config.yaml
n_layer: 15
d_model: 448
n_head: 5
n_kv_head: 1
head_dim: 64
d_mlp: 1216
vocab_size: 2858
activation: "swiglu"
norm: "rmsnorm"
norm_place: "pre"
norm_eps: 1e-06
positions: "rope"
rope_base: 2910.0
rope_fraction: 1.0
qk_norm: false
attn_scale: 0.125
bias: "none"
tie_embeddings: false
parallel_block: false
init: "uniform"
init_std_qkv: 0.0177
init_std_o: 0.00382
init_std_up: 0.0177
init_std_down: 0.00196
optimizer: "adamw"
lr: 0.00126
beta1: 0.95
beta2: 0.95
weight_decay: 0.16
lr_head: 0.00661
grad_clip: 2.0
warmup_steps: 227
schedule: "wsd"
decay_fraction: 0.425
decay_shape: "linear"
final_lr_fraction: 0.0
batch_tokens: [65536, 131072, 262144]
seq_len: 512
doc_mask: true
train_tokens: 670600000
steps: 4675
dataset: "wikipedia_en"
MLP neurons of a small language model. Each row is named by its layer, matrix (gate and up: input weights) and neuron, and shows model dimensions 149-297. Each number is 500 + 25 x the weight over its row's rms, rounded and kept within 0 to 999. Numbers have three digits each. A neuron's up and down rows have the sign that makes its largest values positive.
A block is one neuron, or neurons of one layer that tend to fire together. After each block is what it responds to, as a language model described it from the Wikipedia text at the highest values.

L7.gate260:542527496468524521506507509498541555507490502530479497480531502522500508492472548489509540491501529460528498481538541516509501496520506528538481497488472516445538502522488503546487467499507527525471506491517530467542517516513495545518511474451491504512526523518504458557502506466510539520450507568468481525476550496495517504510471528487501535512495503481516498485518500450516499541490504483464506538453515498490481488521491512488470497490500496506
L7.up260:526488488493513499515568529524540536485524522556504505481530489534512511514461497466525557496484532451485524516506505522502489502516533493494499525469483532480516478516473487535487510510510510526472470483523543478490496512544503547507514495449480502537508523486538431522494506450468470502514488527479504558463525478496511512484497515485547556514492531488465507507524498461515497525484540459483535524485510505499489496498465523515456500481521513504
L7.gate476:495523517492476444495465504467477524487507508515484510495471479479495504496526499491477544481442469512505445525528524482475524506477530494488444515493492500499462495445454491514472495545545535496498506472550482484507511524487474531501494484465477519502517455491498492496526487497508483523502522510479551496498513500509522520486508498493531489504515461487528478507549535478499496493506507541499505470463502510469469495518481507504469489524463476521
L7.up476:482473481500534505541481490468514521487476484481532476480479450522504510477522509532521517534451449486484485488507449486539513493468485465478477480511492436532516462483488478511491442517505493533487565500469492508523508487493447470524527516483495496505501507463438504528501464512515492471495510495480478466522448527498518510538492487533492473472442468524508492522540508528499515494512507490494532441508489488493488493491490502484538478515476492518
L7.gate661:467523484514453504489528538437462577491534524504492514501496536520492472542494549500508492490538484450521482506509493514545485490489486528474476474535510479487498490535524520516501487486469500499549477495475525478464520528486466511541516540454460562543503490508514453496504510479504478515476477506510504497477484535542484526514523534517436495498516511476544482478484542468525516497502511539480490509478500520537509497519460507456513517489497469473
L7.up661:517469498497502512476468515499552506454521518506515515526526467514428472514488506477532538470509529511517528499500529529467497498512488508522489547500498466514491477481446499520496434469444513532461544560515513511498540494470488490531526488498505478514491528544474524506521495502503489511492521460471499513478542487505511528515506523491473498536491548482501486516545498503435481494485447486525469525497505509507534492500487519509497496539501468451
L7.gate761:458491515525545489490502546456472525461501495523443485500485496528519449468487478481547472488466507522503523567498491542523487505511492464486447532497519469529514458479498517500526487518525513512479522506493487489459493517479538543491505511458488507489475473493495465547515459495495492501528483506481485490494494504474513528494523515503493501534530491526549495486501518498466526493491481558507418504507521499529482527459471512492509505485494532484
L7.up761:515508526482508492487490526502514489493507487486522482494496503499475463507511484537513499478491551544513526495472466515511507481472471484507454529545557451445518536562457537527543506496472492543495532510496479477480510477526482501509477501518489512513476514498479520544457461483512488495495512477492505483472505509473509488482477503476507493520491526500528504507522517507495518503503491499484471500539501537498509537503491503505549525510440533475
L7.gate856:478462486492470475484533486472516471475489517497505565475507475498533466560483460536537480493509507511514502494518505527493531508509450477476504517537496482468479521501449520502471522511490545499506538527465467468559499511509461514533483500522514461482504488478494491552536502461483454522489484481511518503499506493508486521523507466459493557516514502473516426475531542524492539512488560534521466458528521533529470499487461511520515522495507455486
L7.up856:463492504522565480552499496500512521488466527483547516464480522544499494483483538477493533501501510533522509486505530490520490467464510432507510516526503517489488528501517497544503457508489503511494518496525490505499503531540481536484509535471509502502531532529475461546516502522484493445536525494503526527533572506504475497540507549453524546470467506493487441506496508481486509532491513475542498488471523499519523507493497517523512504533521485523
L7.gate1120:474479490534446502476490511496508539486492439511492452568511490535515480488506527514526497551431482473536541475492484521522501514512485484517462513494525490526515525547490473483514514516492534528492530471458538488447508468483481550515506534465468538495497518471523516519502463483480479557510461461511505485487488499553505551505514499523518497534505474482567495465495515511486522493485484487509510491489532498519472518490442493502533503507491506523
L7.up1120:513472510517487530488516534490501524482481423486495505477529465469491511527502505473519541494492487500495515528499484518546492507502494457508490515517528484512535541528500507507494541503465521519465503517527483466449485570498493548536558508563533520531499510539507481478524505444448478486511472526511478523507484505504513532525493565476483533478452457506498492518471511480505510555511490510536500482494523540516467524556499496452535484511500498503
L7.gate1141:454500536484464487506510518478506503526475481457521487510479467488480517499472510507491514488479528523505467545506530523556528528544541475501487485534507468505499494519483517502490451490511530497450471523521488516446509509518467532522512500450542530504494470472519477523555508542485493537540504486517515485486442483505545530537487507492490487517523517495508508469515529470419532495452489525527481516456496524527519499519485499471486483521490454486
L7.up1141:474454485478500465520452503439486509495499480530545497465490485507537486546492487512576486502494494527498534519496471508503515514498466507489533514523529494502478495499465521536480526496531485491496503503509476476484524532452507555494521505507495456515525498483507442499538515486519472497523474500503565511502489504495527480568460510463534536529456518481522454472508513460519484496478521502492516515480499527535498509515467471532514502503518467511
L7.gate1206:510492441519496500558546551471496513481483506471524498521507478545513474511501481487506497523498520517525510482457506523531522503503507490486492523554456490508500479515503452507545488522515505481542504516527438505451496506513498504510492533474524460514533514499486507492487447528513464529493520516464494498474450483483479495527506485469491525484524510472516440444498534473473457527486523548511467491465508542591493514492470462497499526498544492472
L7.up1206:503488526493507545528469480523511538475466503473555477518542494504484428513512493489530483479493506470492491512492469531531501509459464466520486490522542512477483523502477509519555500513454510498488504517481465468486498532535479514530540484477486481498519510497513517538501475494487487496497482545513528538492498460501489522506450528498485538485459474537502469538509511474505528533489495501491486470455526508526517529495509494460501494498497485511
Description: Tokens inside titles. Word pieces and small words inside multi-word titles of songs, albums, films, books and operations, e.g. L-ove Attack, Rag-ged-y, Perf-ect.

L7.gate125:496505510497511527489514504483449504504511457499517508489502493499513501494490487491472507510488527480525540447517507529468491485523485494506482483497489515484482516485468466520481496520493500481473489509444476498510518507502517467521499483520511512455479496510546500511476471481499450490516516532543482529528491494503550514510555450450507481446510512542496509487490508512512492494508493511501494511453514531532484475488507520468483452516557503476
L7.up125:491511460509487466509505480527529453470468505504498509523528537504539494494500532508503474488519511481456501519489457519494494524522541535450488471499554498486514509473509495548517490518496527495507495474509479500480490546493480520520460487484458462457492516490477512481534517494501500505466477492545496502472485517482521511492539508505476489557531539490529468468454520474530404505506490486556502524459480497509498555518532434529501423499539509511
L7.gate177:492477494478474527498499491496481470504525462532490516506478505504492446505478467503534493504501521505458508513489455494500524516507485502519516501470491482475484517477480506510488546465510552512507529503472490510508481511447505510472507460482554480521492505528530466516499539530496457499460485464482497533485482481457503477534473521450525533466516500517507477501486514459515465495495476511529500528486513512540553493505489509487520530516507494474
L7.up177:523485470526473479475512486522539470479520549500463468510491482547531517485481532523509509514530476456463504500486476506497520479479516439471533484467488534513529507481468525512493491534467514474476524521538475518508539462512449483522477514484490488492486537475543492500507507471539495446475535482502489507499494464481477527564477517510522509540480492511505486506488481490533475511502551473543535513492510498502469464501517505515485532446482518472
L7.gate310:514490508510506460509512527509501474477518494510479486515483481501532525424499508539511495517512502483481504548508509541491467448501512465511511458511477441490521463496502475474495518509532509465454520500489490510529482443483503494513503481514537490510509507531539501537552517499490480501474493543507507519522550487486543479520486511481479451495526494470594464506491523520478470526502499521533468535511520518452504506514526529502512500513545476522
L7.up310:503489467482561470476501511485490513506496514488498512524504504502492476479518464475523546525443539455462514488515499498519492476513558489511502494471478496475562489483510512507516549492523493471520499506513476471522463474493524500534494473489487435504534513521488474482551505510456505495511521521474511506476503463452538511492529490537400541510542467506513507488499493494502507520514517531514505495530461482518504479472504498525535510481521494511
L7.gate376:527513480506501458473503511497469468540512503493523541473483494510487491508502499492550515475522497476513514503517485482505500504479556541490494548501504517500473490485533478509543502470484504461519496460486478469477536484420501460517520528498494561473506531506569488459481536515491469497507531506514476486494518551496494487543526466476526566517482470495522486539460521484530476517473527458537492507473496494502483511478492473482555528497507499522
L7.up376:533514479482541533521487499495485507496511502481493487508518510514511449484534487515499514524482532508431517535512486473541495470468475465514501489548485473490491485512494531474511551564540579485481476508499444511487511468509515482496510513474476493507483464518511517514524541485511475512458515507495497477484476518500493548557491495481445503492492503504489520518500497490467496547476479494465510540483480512500478485494474482488474472512469499509
L7.gate517:493502490509514509500516503476513497511506492473516508513549507501526486448555501513526522545485524474517510485470532521514557531533496521502432522490570515528521482506489474492472541520529462509498470486507490462493466516484541513514497475497502490485472519530505505498510470447506469488496523498507518478476421489489545443475502494532514502528538487521503501493424513526477507500525462487515515457528487486540493519467506573511538520490516511505
L7.up517:484482509428536496499493519497482499516529395527476538511514517507532480502501510509484510462467470510578496491498505477530468523537466524474494528503492520508488495514470504513482533498550525508476465513477545472552510523474472517504512509502553533525517489502468508481497546525494502526475504506474539482508497460492531467529502486507456492485507437490517506478549488502501531481555528548501516470508541555488482478513499496464463508472491494525
L7.gate877:499522510521496486549506483523473472479529534492493420476522491507563463503510499516543481513507462504450527517538513527479494495462493483498459497508526504500440484439546509478480490508509532483509449504492572497478481505483481456493525498492514510456468488541514513505478463504550461476492525477490515483510489536508509480502487453487453504479484444478536476497454531492482491470505489527477457502512512486514508454486509517439532525539504500454
L7.up877:511483489492557506480538484513506492528519507487513496502511498505501501501526477538511488567521520486472504483471517476504506488484504479509521439495505435497524495467503503489489512523498507542463503476505503528495499500486509510514471534492535503504550505522486500544492543510493501431540522508529494485514472490457483502488448499489516489516498502479501489485478488525474515506485503512502479462546506490478526486545511460518558561476518440524
L7.gate1051:495524507511540481467532497463503498533503522534536526518492475509529506504521514529487472507499472515447537485536471494492525473485500523497471463490487487549518518503504489477537522469544519494536487475502454517494545498520497508538535512466449482498536475472505508528449495483546472466485489469493507501574504499499483480490529448535514485483521501517543526456514505479465521521484547508529499502494521507536466477526444516527516493484515501514
L7.up1051:517524554539500460524482528547466509503528467504504499527475517555506487512485532499475525483508552478482533462507435458506487548464526459516488519497517503499490489486467502490510552534432538491500517524498543499516497452503484498534478489492525510512493514481488524515490491512490563497517526478515514509487463549480511518517541536486488496484507486552522499506506502511492437512492494454521527495473495487512487514436503436471548484486491523509
L7.gate1056:492505482520488472443542502498490473540532479509459505500496476496483511480534514459453519491528501534508513468458526478517479483505471494454463513496521491481525491510474485477491553491510486499471532543504529506518517455499468455515538548474478504505483473515504517497493504473497482491516510479536458512489541483483499493474509461475530476532476528539510493512496521500506510482516508490474506504521507500510474454467519524469541534530504520463
L7.up1056:502510515519515484519541583535476497523479481505468521466490503509526554491467536491520490516571539493504516512496500521549527547496498505510482515496528474508521488492512487501467504499495511508494484494508509531464509475513519529513501473450501555495481507506498545471475512489498479512461475536522476470480487501502548504482485524531517520536532515490526510462493495499543482508493505490523461508509492487515512501513473519488487468514489536485
Description: Mid-word subword fragments. Short word-piece tokens inside longer words, especially the "j" in Azerbaijan/Azerbaijani, objects, subjects and fjord, plus pieces like Kolkata, Sverigetopplistan.

L5.gate568:487469503480467487499518508491516474490527494515526475505535464529523527515476470538493521549480487485509531465495522499473505460461511547496456532493481523512460504502481475460549493515524477465455516493491526503527541522508533515534482508466493480502517486481509464521504526492526523479510521460489487531478515482469507513475507492512515522524490518549499497526503512475489544497510530475527542528487517483569479463476485509507496524494542516485
L5.up568:472507535516512481522485512494503470507493502490509535503556513509511516494468519477527536518512515522491502454531517511540535540504451505506478491502541527507506469512538516478573493531508493489518483488529497541488491467479569513491491487468510535515471522472518476477522471514472491488491503516518484490468510464515525506470486473529489510529548478522512532479489474506537469516507436506522483495496463487490534482457509481560511557496529480478
Description: Mid-word fragment pieces. Short subword pieces inside words split oddly, especially j in obj-ects, proj-ects, inj-ury, fj-orden, and pieces of names like Dy-er, Van-ja.

L5.gate739:510492453494496529533510523482490516498483497546485466497506468534516455524503498547539469517504460526464500467516505508489545511479494481463503513510504496541454460550562440504494463476513523492485487509464508517497545506523490487533519530497540502484457454537504505500556473510552433460514510463522489526477503510511512497502506493497469516522478574478506498463519527512482523536471489510498525522516487556505570449461504485500516482539520483500
L5.up739:504545507484496516458508487481480523469521503496511507487501500470503488514444514478499507491489465498505530527507517484511472499532514473509508481553509525503518487518533530525511452499534535486517456522516516506488494470531466495554502477488481510510467474497460480447546478436457494535509531526511497490495496534527520560505482488489459489485470494471411516497499493519495494496443491501515478484496507461524484500508492517478418513475524515501
Description: Phrase-opening determiners. Determiners, numbers and possessives opening a noun phrase, often at a sentence or quote start or split mid-word: The, one, two, th-ree, y-our, n-one.

L10.gate223:495458536536543516501486501439504508503467537479488506520509497457533493543511479476516514522490505475470552501503496495502477488491530474467520505508529501491512537458474500471513524539481519520468521559537482520517526511509496488510486475492499506553523465523519507537530508489461519495475544490463479492496473515460527484515515497476503509509504474521487487482491526509534490502483527498466485487496523495516492466500491545506553497514507428506
L10.up223:478498493497489500536488518452496536508515517505451520493476478514470478552499469498478533490521541553457518541491490524517516496513497545503572482495527538502499552462480459508515555510499505560499519458476530508547513524501470522480478503503531530477506502516486518550448516478515499476505471461520451520517488501527505493523497504507530531503488497489510510492468519477492526502503509499470449501492523539495464488500488507530518461484476499530
L10.gate250:477483474479469526470487573490515506538505493498523484519546528478504504483505518510530527454461507491465505530498473497476506490466521524503509481499542511547515510444457476483484528557510541507568481502477493485512564521519510486526514540497518482501499484526545515529496494492526536499511509489447504538511482503499479540464530503493473506440510534523487459531488506504503510508463553491509538552500497503521472506443467488545526500493520492506
L10.up250:514543479477510530522554496499501488448504477540517521493489491555488564475511489494496483507487503504519528534509452490477453486514446472531485518470506503466484523495466528504487481545436514493487537532486524488487477529479482564502489463501484501467485493484520466534470467518517514536469515521489472495510507509506483487478512525513521481481436488507495510519558498494489489501499471513478498525471483490482488516494503488465480473502512527552
L10.gate459:483483483484497510488536471485445432546521498477508485507567514507530532525512532514497499571467477550464509476484478555492483476524462497510487517473499530486500526504481498517497507542543507500547506524488441501499503513513530514504512517508528524464462495498509498509515490456484512476557534538505462509463471491496469507490490486527515504477513524505530491519484523457486465549527530477449475515503516478487492506479498483510516465498506482519
L10.up459:470474498473489498533482453474489466517497496515449474498462481469496460549506498496498499491497506532512527524527509482516495518501495534476489516460483534488488501467487469463526505509488519522486532507514473428557498502477499537460456509500549459509528474509500557498512471469496519500512458511500524500488518490482493489493527502517450549459536482552449494484485499527497507508509524502465535491520486561554517515487503486477550465466503495456
L10.gate547:558495474485504479508538561521492480494491511512489479535512511475532525526480508472504521493453528474509544502513519509519492528514490477519487538474509489518458495519499462530529490528504520482565541487500536484489508504485510493522484511492531489488482518461466507483503515474477464497467492498501497519497524549495480518537540495545527508485506538511490446507484521481498488488459455492503452512496506517449508481478473496466535527512522482485
L10.up547:509507471512520494503516488481473494511520472495524477488498528525534508509460569505529509493503468484519464472499505490505500530555466498502491493475501493456518500469461484567513488479490464475490552476491533513503501501484506529524505501517500497493506491491524543542450482495529507490479480508527501492479496496499470483523488565518544453482521532496513509503467508494508455510480485466468503506498496501495498526506521469512545519495502487501
L10.gate751:526522475546519473463522494520468537501507519467495499498492509479521536508540518475483502554529481480451514479464497525531502503501509526475504511523513472498483543483525452535517541549516521477526524530519460482528514479505447510542493516508479489463461494511500504512495466445476526525497489493512480523499489507494487494501501514489481481532504463513512475477426517548504488511484469513520495501466487503484484489480496507534523491566528497483
L10.up751:465511492461517476535501526524535525501538496493571521482461471486520497519481484488556489498529531487494540525511483495500492487490510457494500527462523502500489524472518511518520483553503534499513502522463493501540549484500519480509519522510499493465448510509502466539487566481493514519468512508539474497509513510482493484499474492506505515480546498453487494493490491504519441520495505494499471508494518478499490483494480471504488483508525501489
L10.gate1065:506506480482496494505521509523537488528478509484503486475533484477525479482558485540489477541512494513453534527502519518486520510505517455482436508525482505527502506502481496545499493532520547553481521502431532487496521502514518501497516480478505527450466465542470450504471497462476515479465486518483498484491474534443522481487530451460497535516465484444496467500508524480506471488542499527489439502521507503546467497511499526501544469515546499491
L10.up1065:529484519482510497461535495493531474517513537507492448441493458485491555486512461499505491516490504543509491496500495508545524546524467525474486500481477463517528504480490514456505521475489501512520475465485473540514538454475499440470483484501468536487485466518509499556522436488445561505516487517505481501529475546481479504511519493498540511488529485491475519507412493497496475482497478462474475537513487475502463511491493488505555505509485457509
L10.gate1079:508498483509469483491534467480456477494567531460470477489475511517504524535527551524464493508486490513477525465499509499516490497491507473504462518513494509524508491482465436506494513524482518523517564476480484501537528491487452483474469526501524521512533477530531545498452471507504549530534487522485506512539522474476491485528503523497535492504522481514478484549486510500489485478526532491511511461493479467540438506459473474465539489499509534437
L10.up1079:518493496512543518505509452525533516481535477559517496537497512494488481517542450532476487558433484481455486499449483519495519519508520471508526469493531485552558557482529502517537526525467546535482524500477484534555505495505457534486502519516470477480490504476451502493519497464510495507516500555516516533503525501478479456475516472502511487472509524515537474504525496502497476487510503506485471473506482493483473488488541517527481473536481488482
L10.gate1207:511507497473536525488461469498498519545489464487533507500503496489525523472490496527510470516490495495522529484465519541551465492534445530509495512542513478512514496469502477516471443518483507517518536483514439523466491519487512455484537483461495545492530511559553523491519474491504474490516500534522514506522491492498541512483486455482507515535506524468531472516466517475551521506544524489504503543508532527495516559485534470489470483526506495516
L10.up1207:507484510495519507485544483478539489537520517509512495503472477449444497468478502481467483452490561557498485509504489505493507487565479482510507500501482531521526486497454514446477552503531528524519541483476516489524488549479497475537478530487514490513507532521554520501514523498465480561511488512517517505500505507467513526530519472509503492524513492497474467519498513528502489478530527512496468522489511467514491475496511471486496488481527542517
Description: Mid-word pieces in proper nouns. Word-piece tokens in the middle of long words, mostly place and demonym names, such as Azerbai-j-an, Pak-ist-an, Tripol-it-an.